config.toml
n_layer = 11
head_dim = 64
rope_base = 10000.0
attn_scale = 0.156
bias = "none"
tie_embeddings = true
optimizer = "muon_variant"
lr = 0.0155
warmup_steps = 52
schedule = "wsd"
dataset = "wikipedia_en"
MLP neurons of a small language model. Each row is named by its layer, matrix (up: input weights) and neuron, and shows model dimensions 0-255. Each number is 128 + 24 x the weight over its row's rms, rounded and kept within 0 to 255. Numbers have three digits each.
After each neuron's rows, "fires in" lists the words (lower case) most often at its 100 highest values on Wikipedia text that the model never trained on. A number after a token or word is its count.

L2.up432:140131119117158099154133107142109105101109122160136113135131169118113116107133122122141114101151173110144130182170126150155105120123151131104098182153136119154119143052123114146140138123132125142075122110126134164125093108135147141104124115131148121125101104115090139136110151128101144140105137124152100145172117139141090139111138189118128129117113125114107115108107109145119163190070140144114119079129154090121130101147096132130180100120148186131150126138103148111167118091106138149127180141140124164089150126130102112107142124147098142142096116154131100147149122148078133136159072155152127138054139104124098146135100112161097130134166112201110150133143158128098126153133145128124072119126080134126115123101148119142165158132116122121116102122103112094083119139150127
fires in: "august" 26, "february" 19, "september" 10, "november" 9, "may" 8, "december" 6

L2.up221:183154141101113092145142117118142154097091138128132140155089108104133131108150108140163140112177097150103117138147099127106099090128118082130162170156201153135170145112089116138119122108168113094137120142166148103132153075101108137128106109147114130161155121145105156148129142121130124120101109118125128106123135104164195143087134124091103111158125104098168098172097127175097139135165086093113132138127128086148143132115105160111129132170126113158127104143161114061097116145113129161133164136107143150089140135122103092131177100119139141153089164119126136104108134181116152152139113138139121123094149097091151161128131144150101110123197116149137171109142142140114102097126108120153113138136135122139153137140134122136104166143094128129131121139106135127151112130110150
fires in: "1" 61, "received" 14, "100" 8, "succeeded" 5

L2.up41:138156133166142154129150126150088117157097135108102115110128155142084148102123165103165136159096159128123107173166133117120158140113140110117126183130110089144066125143106126130102164105132103115126157118175121134134102119160113113140128131119136161099125089091094117116103141129138163140145119121108145124126133154157096150132147098130124119119111139092105150107091092117129127126123119164154092122119075136161163143079105114110150122150181145123154162166116128149151137102095142157147158211085148107130111165101056170105127150097170122141141160140136161128154123149118120149146143143128140101159145129147094128072097118086128127107117104105112135133098118154116119128153131125141137071160129132142169113119095187124131127154104140133121123150146108123101149100140122
fires in: "while" 27, "album" 15, "at" 13, "under" 6

L2.up709:130126153121139114126146132099069128121163107106136111132132112130127096145102123108125107111150138172116111192112095115106131155120153144093124113127119131098152115167119117110129118125129136162084138130139112112143129157158130161166183110101111113157163157151139106152137120124157125133132133077140127123110143138102125160170118137128154143133114124128164151139137129093091134117181153132154097123106102146116081142133141148107120091087105111111158147147165134093150088135143138112135143155096160092138133146088141132088130078106201101146109129185151152092135143142088176094141174144182100173137093165151163110119135145110129117138085147113111147100089124103124128106122079103136136110146126145098132126148155100122119111109140128187142158121110106148132103164131161
fires in: "league" 21, "division" 20, "round" 9, "college" 8, "cup" 7

L2.up112:097134138112144142125122120114118131121098104143114140127097162132122186095123141179171108152139139201129114138125153099145132149157161101137119093147145132114117115124132093114111141143149186098137115120146137075096124099136117097144127161158093120081174152148166123104138120101156163152104102124128114154106110160100097123148098120179102116141118148141120124122119107185133112157122153169109117132127089076130148104100143099155099136211157126114140115156109124119126100145121146107114131100154112151178124125136153099149142141180108148102138149072157091127110115102129126070134138114128108137124113145136141100157123123162106118117137140139111073128151111135093112153133095117114132107134119162131143123142132129159065102166141147091147105105109091143153146119128133
fires in: "2020" 14, "2023" 12, "2025" 12, "2022" 10, "2016" 7, "2024" 6

L4.up237:148077131144098125068120122114096125139099112129135135116108114150129138128172081160142128115111166136127166144122112114104105138157143130127105131146068131123128117123099172083119120119133187181130149172138161147091099117115128106146120207121127120141181136137166139145099118179089111126090127164140093160109181108139145070116121163110141150144112132122103129100156122131089117099134108119111156117117137146159134137142096151150102142097167158134167119126122177148118101114128126152143102158103108110159126131121114095155126103160137146125171102157109117115127153078097118135111106149134102127139103134093119121116135134110160161149119130137125099135152112155116110116111142140146080200132152077113116135149112160084160141104145124140126119140159114147109120113140105
fires in: "high" 28, "jr" 11, "highgate" 5, "sharqiya" 4, "st" 4

L2.up714:087117131085124111171125143143139142120111210120175103146122176117127156118161127146123128111131140063117140198127112145136094078163122149134112185113143141119117119143098121110116073135169155159077087114144133115148158110123106165129126127150093142099128103108124152094113148128112142164080122096136169128119103086128115143095156145148163154071136148130108136067105145116128116199096097166121117129133104124118118139087139148109164139142111129113158149097089153138106138102131120118107139133167106165158130148144146118111145142140097147168108101164110139125119120143120134157117124156111097146121160153139111100107145102129171154129088159163147136144137134107114100119114139133109118120108094112124104119102165141141144148136126117146099124122143135125106151125147106
fires in: "november" 19, "of" 18, "december" 13, "february" 13, "love" 7

L4.up668:104074131123120085126139122136117137149164094099137139145127152126128112129162139116134106172107116141058149112149129109111151094171157074140104126131144130123145129152133125176096119156138153110142152113161193149128094139155142133128099116089084094119122168086104148173095141159133153136167112161104138152079129130094080143120109170110089131124142156144140146130097168134163117126085111142109151081093114134134146135124125133147135112150115121120121113147140108123078123104104108089130156112138140141123084124139168136170141123107115126155122142113114121098150149148151164120179136128107112150095156126137128149162111162104106158135090174147153120171133120151120112158124119080082153140133129138121175081146096108135162104116111165134117121117145159099161141130126121
fires in: "can" 26, "as" 16, "canada" 5, "canadian" 5, "arkansas" 4

L5.up637:153112130099113085120144117149140133161142108168099106134122125124104184170150125079107171098180143104096165129144175106132139136108135151147138134096106117166132092076152151150176135100135117123110140107117157127159132093120135118119096088126130115081130141130093120125108139136129136134143124140152118138077088156118111134136090092126104069134086131156112134129092096143107157141149160192118095162124152133123157102107128155102123113128135129140131105121122124071097105141174126139127127133092143125152078131130120135154104137161140066128125106124099146140146149171120122109149175111144183167120113129126130156115191113126162177145138119107146089120122108121132156117137134124137094112128132091113138120095123137120154148156130173143136123127109152173157135147162105
fires in: "that" 45, "which" 4, "launched" 4

L2.up323:090113136134119110137086130119107149092127124145131096108120137120093137127147107113173182145110120105151116122185131113166106141152128096093131151172096129136114114143157116153118115177135116155136117129078139108139130105139114120117174140151116106104089146094132132078110126080111186178118114162113178100126104086062124162131141098123147121129116111132146133132126137090068161143112135121156142117134123123114135137112147091086095130127141095127119164137099132126145144108121100160102124145107138142167151131153140102130114112163108142108110107122188108131098128157117137125142131089183110178146161082117125107075154101168093146125129147145144122160107114106111137167142192145143156148132117107133128128087142081127149104121105122149148129151140143117145129134150099
fires in: "the" 29, "his" 17, "released" 14, "their" 8, "based" 7, "first" 6

L4.up178:162105116146145136076142150145074108190102113146114093104124145141133128088132112147143152122155147112123110130127120142101124151143149095106113130118120121147150160120086113124131172138137172130119131158121103127127113109122177149089127136137130058099158097137146141130076171120105140171127062134141131109124128109110120135139122194097134137103082143107136171150074132137135172161120122132143149098130129069135111135138102136108144123138180112138150108131116097143157140103134147125107118084165130086124127111141153129133174135119077108137103081125151126125138118143115123152124108129155095131126120115092113109138154079142161141114122126072115116144131140138118158154154101130160095100179131130075165113121135184125126120128136175133144125117122077096124127149123107
fires in: "it" 66, "this" 10

L2.up6:109172097123096120131170114128116098106170124169149122118105106138098150098179124113123114084145150123107164134084157157139129169123099110143166141189093114159103108112131047112099099137145171098129112142099169168085093096117141114120130094146118098104152152137068149149121166112139143117134123113132133138135108156124136152097125106149098143129137122105118169161137114099179089110100102147141112177149153103138090156098093140183158102147110136125159133093112139134140117148103140138123148111185096126166118154099139136157155132113088115115142114122144132142104151154099140135106105132123118137145151143100123141121125140109140137126110137136140121154117102133121155077139145152139121117096155137190129123132150122156143108105145116128164132151155114095110142122105084
fires in: "announced" 10, "young" 9, "point" 9, "points" 8, "for" 8, "council" 7

L5.up497:159127130101099089142110119133168159096144152108118144128150117154154152151143126134120152104140127127148129107078144124103075123139113089129129144097147099088141102141102118118133148132115134109139098061141157151144117126108093073118122124120080171119140171151137165181109160111104183142138110149095152135165122126140136151100125089134125150126100132125119105113078147144097137116112130180119121124122121138145137113105083117188102169138113123135117139111148128097162116128114122120120131111101089128121091119105105158141125101159116109147140081099149150171114116151115097104145141105105146179145152126198134106120117144130148155132105159154096125148145133142109128135173072129137127074137135143159125190114131131137131143113108130112141109094127180155146153143072126
fires in: "of" 22, "population" 11, "name" 11, "people" 10, "between" 4

L2.up80:104148145120142123138073133091130127120149144105139124106104138109150127162113113157123096085138163062152114100045155128112125119161154109094077133132129163155117134115149145124120103145141120120115075107169140186090148148119113094113128122122131125124140137110153085092109160115117081119128152110110106138148120124109123124092098134156096142140074153106144170124107108173132119096159146137174132173096162127142131132145097100148172120119119180116152140129137146156110100125090164113142118102134187142125145152110141160105165116092145148150171133126079130093119104121145117123147158124177109121109117117113132114104113115173158158111167134142125156140125126124129124146159131177117109156119139123124114177116142156124139145168089112091138158124134135136135135100115104
fires in: "political" 18, "social" 8, "party" 7, "socialist" 6, "police" 6, "households" 6

L2.up983:139116109103124103104117115107118159111101121114150141098119080094152109144125130114131151133144144147130172116160126133103117146142134151130133143141080161143097125081131135140115145148164088111128100128155125191140140124139124137152109098149120148136092123080124119180122116136160140156137121137132186130100092125118100112137121088105104091097177107121098111103096131110105125162109140109104105127067149108140089123142124112103164093146109110108136093124160135103150124128128140135134156090125133157137113145145106163148157154122155120107081114165099160143128169113152108125118153102150100118108130101143097110135160119149111138135142134124129151130131140184107143145152182150121093139106105142134151134144093087094199112104100118128141137207125148154115182127062137
fires in: "as" 61, "which" 4, "considered" 4

L4.up991:136127126139179135115122153119120128149163120103175130145150122145128102134140152134171166110147111133168146142120129147076144127136142094100105123076125118128143147158115149110127113116117127119144088118183145106106107150105158155139121099105121107097140113115106119117155119108088152120132072174147131130137105122110121136106140146140155107127162100094107158167098128138088124098145177110107132135100115089153091129098145181153092114161142105095136117075127127102133142098121146120147102122111130057211100114120110134123137119139128107110137177134133111109142120124087137153137156175126130159090124142146130111144162166134139159141165189124150151119133134130130085140143131132161124161162112158153118121114090130093119117104108165095133122116179149157153176100115131
fires in: "it" 24, "them" 10, "among" 9, "am" 4, "italian" 4, "themselves" 4

L2.up285:130126161152105111119136141102134150114144142138100116110168145126087124116108120132103141131143138137132107152155146182124108161132110181120080126131147155137109120154116118172108147137166061125168134134114140107142083136133081093127123152182105139145085096131145085144146122116094150178098156117101174144152133147131176160126159135109111167132090098108123128164094102080128102155173148123075117107121130146134126097105107120165154148105131138148117114154100132091153129130170111117125128140096103125126143106142118133091126144107119102117118126109129115137077153105141089114134132107117143152111082176121157122118111127122093118125124125096119175122118110154138103185136119060151130112129143141159133093120118107126125119188131153110152130169151114124112106067123109
fires in: "first" 53, "final" 6, "marketplace" 4, "qualify" 4

L4.up44:158092149129132117130158161063153146139092151127141155097101131187154133109152118101108139114131116108166143133184154138148160133132105163150128108157136113094098158135126119156151129125116136113146100082169137155164124118133127127076102118152167127123154114097078136148138142150088122095148170120142096134120130121144123138093112102119167124113135106129104143106108131137156154133174128120101166144158121103123117139071167162107107105161078109133106159130099116144133100136133151099136080090140164127136142127131157179098103132104077154164097111143133129121118143082127140165118119137085190142123130133102117145113127138109118118134099121117148115147117114112148140167133145102145154140106095098174133112129134074109113179139113098110119113178139106107134163101142116
fires in: "democratic" 19, "german" 10, "northern" 9, "european" 8, "english" 5, "danish" 5

L2.up82:137116154149160114163149137112135166109168132112175112111114128107139136177147119109139134152133187153088162131130087168130137135144154118115122158149140124173122102142146121085117144161086135127118138122125113117174144151124144148140106121112094149151106124091124111147123172110155132134126117103111108068108095093144160103142150114153129118174167120140135121110129103152113099148121149085133135127105094092144122095142125142167123104166109145134120090143160130124129129082143135085139119167128135147122099149154049149120144108092168129196119138101127131099134074114145108153128166105134083129106186152088156131130165113101117117156124092134125098119137128061126164103122132114105138141123100125115100176157103132103107118152134114132145097091107144123142131143116129
fires in: "member" 15, "football" 12, "members" 8, "assembly" 8, "membership" 6, "department" 4

L2.up256:147120104142148166119130165115118127185124085108117126144124174148095145157129125101161140102105108102131100160132118118108131160117121121098114129148138089161115140150121177073112178092147146091148179163157137126104153130136142139140140063113154151091167115119147153124121129126117126099117100112120116131133125129125140121078093098155129128125119070125133143139117133169137151092163152136140106109136139088159121131093107140141138144163126128112109131130070141181154114151176155080072165115128152130116130105117125127148159140168145126089160132146171122170117123117122150135147140127130130089158110145135121137105087151128113120107109062080117170131148121116130143119089113156119107159137120091112120115120147100153095112141127116155167138151078105150134117103140166
fires in: "2023" 23, "2022" 13, "2013" 10, "2003" 9, "2021" 6, "2020" 5

L4.up479:129084095145108137116101107125095102154154137109160067128093127127159096109144096123121153124132101102129141100152157145111123104149115124085124157114133118118155072188120093122105124134158158170119109099150148134159163121171166115148123114177115154155132130130130100143170162124155114122134094144141127152136121107121090111068117113133113126137108132136085190122110116112143091111130112138117148127124125147157152112097110116130135120119179152125152122122135165119154132116155155174091090153148116079094145144123134133146146084101132119139143154116106110172131081152128149192133120178133143106117168154088149130129095126132181124110173145145149131124141138121104107134092093120146115161137075132147135139107101115103156136137120094105135128179128151103121149165121118
fires in: "there" 32, "these" 14, "nigerian" 5, "three" 4, "street" 4

L2.up893:105139132139161097136105130144114141142108153167102127115137126130097139096071161149152094123145140123095107124109166100115151118152110140123120095138121129138081137068117115101155126153153134106175137154115129122099136071108134098127088142142118110146133129178110100144123106110121086111144135141137124114143153108122146183147124095112085127167107151160144162148102142140103165118143119136118145149121129126162126190125130109138203128159128152112096146126133130117114140161148118095138069138170136126104127154110114175134100103146113125161120120179130115099133140097149105113084148109138109096102145158167131111073116158135142164105160138139124117089160136137152144142078115056120116125061149126109145128122109135147140138126127097093101138144155155157107107153131144
fires in: "of" 26, "national" 15, "american" 12, "united" 10, "russian" 6, "politician" 5

L5.up665:134124113142090096126091136159111092145128136127136115106063108108161170161128155101136127120123156135121105133148076118165116114135096094149175152142137132116140157141111151103102116155164196152155129118130121124114118127169136129130158174130132106085174136102129120173105110124119122084116176126138117140169144105128124117141134096102111158112121130142118154132168166174122119149130137133159133142091152129173170162069123129108128119131131114148108178134117130102139181150117135159140158121082109115148116121133113146110128090092133096132102145135097152087115137104133139102124127120128108143150100111191116133108127186096137163127125123137154136114086087071149117138137153151167131098115125123152127116120109096100095134103120131090169111089141117113155120168119159
fires in: "km" 21, "sq" 13, "ft" 8, "mi" 7, "km2" 4

L4.up390:135127118079136114108126152129107093119141132130137138095102183143101141127123167128130128117142115126138092112153123110155152150118145118135095114112156121148120159099093167147160115158116146117112128130122110112119129127143141153129130102133107153131109126105122184108089114171095127099154123145129124120068091136119139120104136128163091093146096167151081124109100136133084113088134095146122147089162169150105114113174155130115132131129138155121118095155217133118118072172106141158161161120132120122086119121142109104152161126131121139157114154129102128095130143085087159103153169135144085132114123144127101125144121164125118162131152093142161143161154157153073121111098114128163157106139147109112165152130193118128109101144106147076145117138138137119131155171130095
fires in: "most" 19, "any" 12, "four" 9, "very" 7, "more" 7, "wrote" 5

L4.up864:118111126125140142149114123093124158099136170117108161121141128127069091142144138130131138128078149121136109135143174086115123120118187147083136111119140095123113118064115118123124119147127136123116151082134118132149131094115165107104150126124149142082143142134136134134129106115178158140170149145104161115118103123153162198092162112159101139153115135133153152154127117120127118120102153108144136132122124103150152103128116127119124102162128142093099122176125141114102172111143111112132145159118105162139083142112107119098185110128108170138099176131107085170139104151077159153186177151118170082109179114125131142121120164056137111121134133125121120137128115134114120109087149162128124122118139112124139144111120118107101122106131150155118080103136141179151164123099128
fires in: "adventure" 16, "written" 13, "lead" 11, "wrote" 8, "released" 8, "added" 4

L5.up396:142095138100152150095138112126129091134120140155166102125164130157110153128125117175206102116125158129147114113161110162143071139165148186151130098137103141125143133140117097152113123149112123112135115140099115136117091084081111127102096121155145095130140141098106088129110172129095062168088116149121134128109093112106134133127104130141113144137092137191084130120140096179127175133156107151148152108079086158133122085136107153141111100085129166114147126148164124132102104133116131131137145079144089104125116146115117132152123107125132124132130092100150134131119132086099133158091124139126155147132145145129148131126135119110131111116145146111138116143132119125147156143160154180126111089146148106119137106127143118132135124164077192116135106114173159154161089132142149
fires in: "after" 34, "when" 21, "because" 11, "if" 7

L4.up689:102101158099127094123119145173148113148153095140159088173117149097132142095113140103153097107102190137180103128108135122141146115159110113146130169071121100147142168153130119143161137126122147111118155136132112128146169115144087119134108166093091102133157179102143104116095122098119116117127128114140109121107121103124118153113128156119087128145142142101147159111116099120138124133209173118126143140136125089109107130138061178137151118104111103124118121128170141151114131163143137135121132125100108106141085148143103156162092177104168148129103168111069105165132118148140131123142116119124121142124114091120094172125113148113123147125096104117142114151141149142127114108122112155166148157154113110110160072130120096113151177106165158095126154117117102144153141156133126
fires in: "history" 17, "until" 11, "that" 11, "however" 7, "historical" 6, "infantry" 6

L5.up620:142069178121143132162138102110133134132116151136087140120143125111099111118142154160189142101122146139183101092115132135163128113102118160197114158126166155120102152144133097116170164099155165141072105103109143144107083128160143152107142119137155136129119098105131069153146152110133130155109099088160078135152093097098095173138146135147145141171154127123148097136151137139154113108128101177151143128070152093133125083113112132110152141142147109151130121158148128163122124124113170108113117120098118096156131116124080107118054112149110142157116159103108130152109125110138148127088130136112161106114095136145140114108155110120112135081140172132110117126157145108126083123146150139111124153131136160112107123131131101129106116128124155135127160147110113127154104118101154
fires in: "his" 69, "her" 27

L5.up435:103106098125129092105151129115135136125143095127155137102141125124111139135135124168116156115153103141147106134141152111144131124137078090114105118123135110123101130104130122167091077112102100108158128141151145137146131125160125076123133096157122140142114128065149134144154152093123154183140122123107103126146065098089135093141116124123117112169143118153117124134151100097118138113109131123128134128071137097161124124146100118084099093164143143126135137129135127173112150137131132068111153149179144143106093101150140113123107183123095130144130146112146097125120090114139114158128176114166110117133103125169095171090084150187133124136119151128140137116129175157142150173109113114101133108149138153119194131103172113111132124125152149117070160152147132120126112099065157
fires in: "would" 16, "country" 12, "village" 7, "county" 7, "countries" 6, "video" 5

L4.up658:116192136126117138129137119142151098132102124109142104127116166143102064187163119113137092134136152137138124119160147132195103128104121155152141112098110134153099114147109090153139129164125153179115120131118123127101127133133109119134131140124115123152133137137166155120119138176100141142156151146125070122147085112119059117115154108096146140133125159147101130110130151157132034136107130152137145130124152185104118147151137093151151069139158117129167125114094127127128118157125103127135142099104145076116143117109113144143129125100159102118117121110130148132151106159137122091089136146134152082149153100100114186122152147100139139085114103125121124114134168129106171134126131125150115153133139103082164144135155110109092117095126132095132092180144111178134116107126137
fires in: "and" 25, "large" 15, "most" 7, "minutes" 7

L2.up927:118123168111142115134135172071138169149125130099112140132122111097136105133100145136139143151130173136154111089114128140105132134136139124166101147139135146130104159123093137103134137134080128105067152124133141149109143142131136185126096162157115164186148134115096112146115126089112101133137145112142120109109115121113114122071120147156131167128144104130155153149112124175136159146144114147146130104145120142129135199122118127124139115131151140148134141174133126121142123166129183140148148139094129143137102153129133150115167109085162116125162177182137117118141068160199128166097175129162099123112076101122129130137108121112132102119098071103120124085102117126108120113137111126090087128142138089092160121097128170118104106091096130139126099143095105120162131119108122
fires in: "and" 52, "as" 24, "political" 4

L2.up304:096135134104135141147131127081115110157159071085100135155109102145143173194106143142112177125104141099109079123114140111089121131114140117119088186137066104139144080124091113105103105150088107143136109160102144095178118123127158152146100128135122136122131150161118152130151102151123114122120107158158150144135112129127199138093172079143132079103125120111092149167171113113111145113156089131147104144116098151110131135161115145117119105110136112139125123119173151118100139136155095091140148146116130127124113099123119125127121086099149142121119139202143117165115124133110150155121149133135167116139147087148098129110110123157098135125134120137135142170097114149125154107110172104068127090113122143120115095161127118137146118168097119108118126119146125121149120141109162
fires in: "international" 16, "cup" 14, "national" 9, "league" 8, "qualification" 7, "linfield" 4

L2.up77:167117149112134123089137120091095152120142115125152139130095166128091096190141156126126139109150104099151146125147142151155109128164135120107093131098179110146131079081164127158125157105110132097116102084094131145139090129158142104168104110136141137115125094065110131125149120117089148137109125149071110103104111111107132123083121115165108087111147127094163139136122136144124156122160142159134129080093159129118142106114146120165136086106104102211131140132135097135123105154117139096119131137121145125131099133151158116119178115150113153102153128155140141128099107124107086130174116111154113177124136130164086137101131144097086071122155130109137129139131122139138119127160182126124101135174114136149109127103152121168159143117113112121114119133139090169114124152134150
fires in: "he" 47, "it" 22

L4.up314:145153117112088128141107133119151127151143144111116142198149178139201131135166147120123112158107144124150174114097130135152119146084113091153083140132170118155116128137115105186105143145141129102134114146100111151100117120103095130124164099154141104138104126108109112113179141066100106119149136086168140130102122132127135124109133122131147122154142144128126083110123134151152113081152070112095112125113119127154136081150121097104133145143139129163131117126096082151090148164124135123114121097143134121124137114158122096117111142117133129115120182153138164124069161149084128141129150103127178142113141141106102156156138124149104162082101110104135094126121154137161138126075135099200128130128130111144141154142163075106134118109137139132125133110113107123105114154156172
fires in: "most" 23, "early" 16, "late" 11, "last" 5, "large" 5

L5.up66:138102167127149120134141135116085110094141190117165139134129125095128117126121118116130137113125152132137114151123127078092096113083115088119150154138121134120145128160111130147110103111089165127148120141130151122062109089152134144123114136147139140137138087130108105150122157140129086148107128126116127157118155081132122129159101138121134146139069110142121114140141139133153150109148122106120109137075104096140054125123172184171112124125136110129142160115193136154125114178153094167133108156141074143178164094159086121100150141133117148098111123112101126162155103163131183124142125132125132141157100109131139122063123099175131138119151125130143101125158143145095126139120092115119121109091155116149154150119152137139129124147117091120166141123104126183182156117127102
fires in: "research" 14, "professional" 13, "professor" 12, "province" 9, "profit" 5

L7.up748:153085122119135136114166152137113131145105135164077115142124133120140133113175102144133111137118096100114137116117163115113123104129125145147119140128150122187132115142156136096172143104112085125107124141113105167148086153145134111125145143120125054120085109065153128133063130153122117152115103111146110150131081136146085130136132189141168135128125114138161102131121144103158124171099090133145140117127142121114142103147134150136097134127124134129143144089124132074117132119139152155205137106120150122132147156172178110122165167154113144121072098162144118131124155091128148114130132138152103135120098092154117131116121118104137148141147091128154136107111118133104139180155131135117151138131160105036158146121104114100118097102151135065097132117118114135133137113125121
fires in: "it" 60, "he" 12, "latter" 4, "episode" 4, "she" 4

L4.up489:161129130072133164095100118110137127108146120154119118155146081101153199131105063148123144086156093108135157136124124172127088114153098118153131138137105136142109132098143125111159104118149145114113127150109152097092141103109123121154137138141137144143119112100138134203092132119108144161137057088112094128141093130102132153144112117124100123100167149187119130164103159116092145136130118101091128133117138138147139119189136160111148115125099105116138099117153130152113131135131118122125165096046115131119118150179143145115098154114129137071090114108094100117139118123159109129132135147164118125134134115162141113137113082139121103124130146123118153154119138125119143107146132169127139150138146125118089107133129121105144105122174167105113142193164124102149101150118150
fires in: "to" 65, "total" 7, "video" 4

L7.up447:169104104119130142148121103101090127089146120135123145150111140103141141137135149104145118078104118116131137134139111122138139095153130135129095143093182133120126142119132124134080097131114095122164148110165142088144125146138183123100107137154082115144154109111126130186144151113132150088144132125117124086166160118096107168127137130137109135121108125130110093144133179105132128122117134133139109125149219076133156087155103154137124083102112103140164153122171142132114174162088136138127115106092129151155121122172147147106153136140118117122109152134151148133120125121142112118097156147119142119154161108105110169132145113172107118138106113140083127176082135104134115126141170112107125093184133113059085116143135091092139119156137145100102152147152117174128103116151145
fires in: "it" 21, "located" 19, "local" 12, "chicago" 5, "total" 5, "madonna" 5

L7.up729:061104170175129136171142094122155126135153141138167153157143116158174131111168146146107142154115141124118144146108101125149120127092123094109150133134096076138092101084150148116155120082085151145113109120149136176128149103125109140105148140135127131124115092111092135142130145130109134157168112111107116125142116108127147135145138127176162123074151112158116113113079119165122130099136100120127135160094133106181109185107098147102143085153074155138122136120181137144121129143159155129129086155107146114108141132086112138107103158112124146166136128117107132171123104108124144111111160170127137117151141098111090073123107084118114156153112110143116126093144121162147106168118106129130150097147119119102117134103120149170109095140104134109117145070100155121118136152106145
fires in: "of" 83, "from" 6

L2.up84:104124087134134161124135102162122119117134157131137124149155126128151115114118108171144104122097084132116122122123143167089092097132117140098108152145131159132139138130117148155130120135168120133132087121119142127153128141160097132152159156197117156105124093148133151087113120106099156136153134118115128126134135117090169105139118134137117121134085116075133119121091139079101174147112141139129155121146104125139069123093141135151066120164107146122137171123134165112120134086134149122147058102145153138123122113126130125118143156095080096132086105146122147095117071104159153154129147169176069145118170121121100133117157094096137118166124176128142157173130161133121104119109096118138144118138121114113139123087162102155152104092104139119177157109155139161090111127124118
fires in: "city" 26, "located" 18, "of" 12, "density" 7

L2.up230:109112101139134145133148179111110097148102137087101184118153102110118155141130085138098127146108146127110129148104118117163110103079141110164106142129092106126126129109150096142159145095126135118124102126167158143136107100116111144098121144128124113151134118137121128109110122131174110082151129114108166081158149116120144100126133150115100131171138103147109111119155096116093139155100096129128184129153125129136097115138174106097099087155132150135151131107112099126107156116121135111113119110120155162142068114147173148141143174123133151155098120174102108138100150077119106138116139170147142133099102093125107135114125114153102185136088165148135124128150198133187110128098127116149079181130109154131146122131173171089124126128149116139164177114149125109105132132132111
fires in: "while" 29, "2" 22, "what" 7, "24" 5, "white" 4

L4.up882:170138181084144122136132155148117119098120168128148098119128128125105123110146125108115131151080114117107136146109103134126130112137133140142136101139162138145085143166173129125134118124134084102040133116117151161135141100104133129130080109145131137103150117092074118164125158134144127142137096127121107140113103149109123151133138151131096128100151117123160127159115121113130120163155075115110144180127171143148112095096135152132134115147095164141107145113154138137120155147136185131057124092096138089152139108092146107165137134173126150121085177103109133108173108127104137152138136093166119148154134062126120135139136117117125136098149124173133135097113123147109136152140126155113101126158122178125095132137143089094106157149146117114172155138160134116100193128105130
fires in: "she" 39, "5" 23, "50" 6, "who" 6

L2.up452:128106121115140086109081117113156171136141109079135134148103129135079095094107110110106139111161100122129158158124108112125136113146131125091111153123161168156110127098120134139111162156111169109087147143107099106126130115140148123155146135132182120160116137087110134136144095163121122104084165124176136146123126105138162129098095105097119115140070129117124159161106149131090110153123127132144122098104176113093097149169126138117142119134165158119099151112111162149171156123129176125136119111113199101098117142137144118115139113175163128136124132142120122132099154137157133137162178103141101116132131139104175147116132152112107132073116132153143119143081120154148124101114120151097117120162089149149124116141093081126123165138131080134127072161142082142163116114151116
fires in: "and" 36, "considered" 7, "consists" 6, "collection" 4

L7.up279:147129125129162136145140097184146134127134097155147091105131117160082100141093113125168115121144098093108119118106142130148104110091120072154133151151172117128111114130118100109102138149145153089149132096142117138169145127122139154150158127144104135171179127172159114108144127109149096091165124148120125129136109119153086120109142094175100157123118179136128139116126101132125107119104116140108086109116108135114119098149147112116149115109163088120118144110094122101141188125147120124143163102115145108130173128106092089138162140148118133081167135135156170142106107143137134150071173086175071152121154163110129122148129120119135099123108094113125122098092105137107129080113089144119141150113137101134150098130139173115147125138116120099084151147130124096140156116125189
fires in: "on" 52, "at" 28

L2.up566:140161146094136134123099131115159156118117112115135117094082137086087178117155072135140134174153144135125093157139110130142130119101115094146130147117112130158102148150129136159185124127126120105155108086115115176146100155168164128114146113139136125095082114139133137113128155119163168142119099137120106127138158114135162123141082145130104143167139107096118158160111139093137150122099136131121138087124120102077168163113119124122113137144142107145107115127168107148141133128151113124114124099112071149118152094120065054159148091175106104176145116126140112135158121113140125144096115120146132151144168095142095097140122135113162109065104159130102154127122154131093098150112131120102159139154174132125109098183128133165141138167126125114148098108112098113109126127140113
fires in: "his" 27, "by" 13, "designed" 11, "the" 9, "design" 8

L4.up883:103081163153143119112158113081093117121152138064137132124167148163133111106137092129133110130111132117106147113140085151161131139127110117098124117144199173078135135148149121111138125100124088144128101157142157110125103120108130158129105132114113121128142100123162082131113124101113162182117118125169090154140161119122140139163121130107128125148140114086130163120122136119115199144166160137153149136156138113117130126159172156079112085119141152115132108120110095127179101109120165114124116107062114124104096147133128111137103138147154139136098153101111128138096106153145108158103135137152164145123086114129152091155098165113109149131140128093124214120117115165138139132105139114140108122135153101129141115127186132120137100147131117109092157156114121173137113117096122
fires in: "he" 44, "had" 8, "his" 7, "career" 7, "year" 7, "years" 6

L4.up685:143129122140151116150171118121102120110155135161145129123143148121143136148104139165125136147137170150167145117104166160108124138115121062108144158110144132096142148081124100158155141107123147105128180110129107115158115140078156125128097119158121074075137105128152136158129147129110085123076102194143124127100112147157108132111116133109163107139102129066130106152123097159144111128126109092127122129141150126176091118166120163128113119136145123133177095095127127117132121159125129117179171121109122124122116098112139134144126168135145130174139112130149168148154131130107079162118144069094138110159093090114143151124101109083116096158140125095129164135130103102089137158123133157111120159151059122135153112117119177109150110132142136134082121140129158156115130145108129
fires in: "club" 15, "for" 10, "that" 8, "this" 7, "season" 6, "it" 5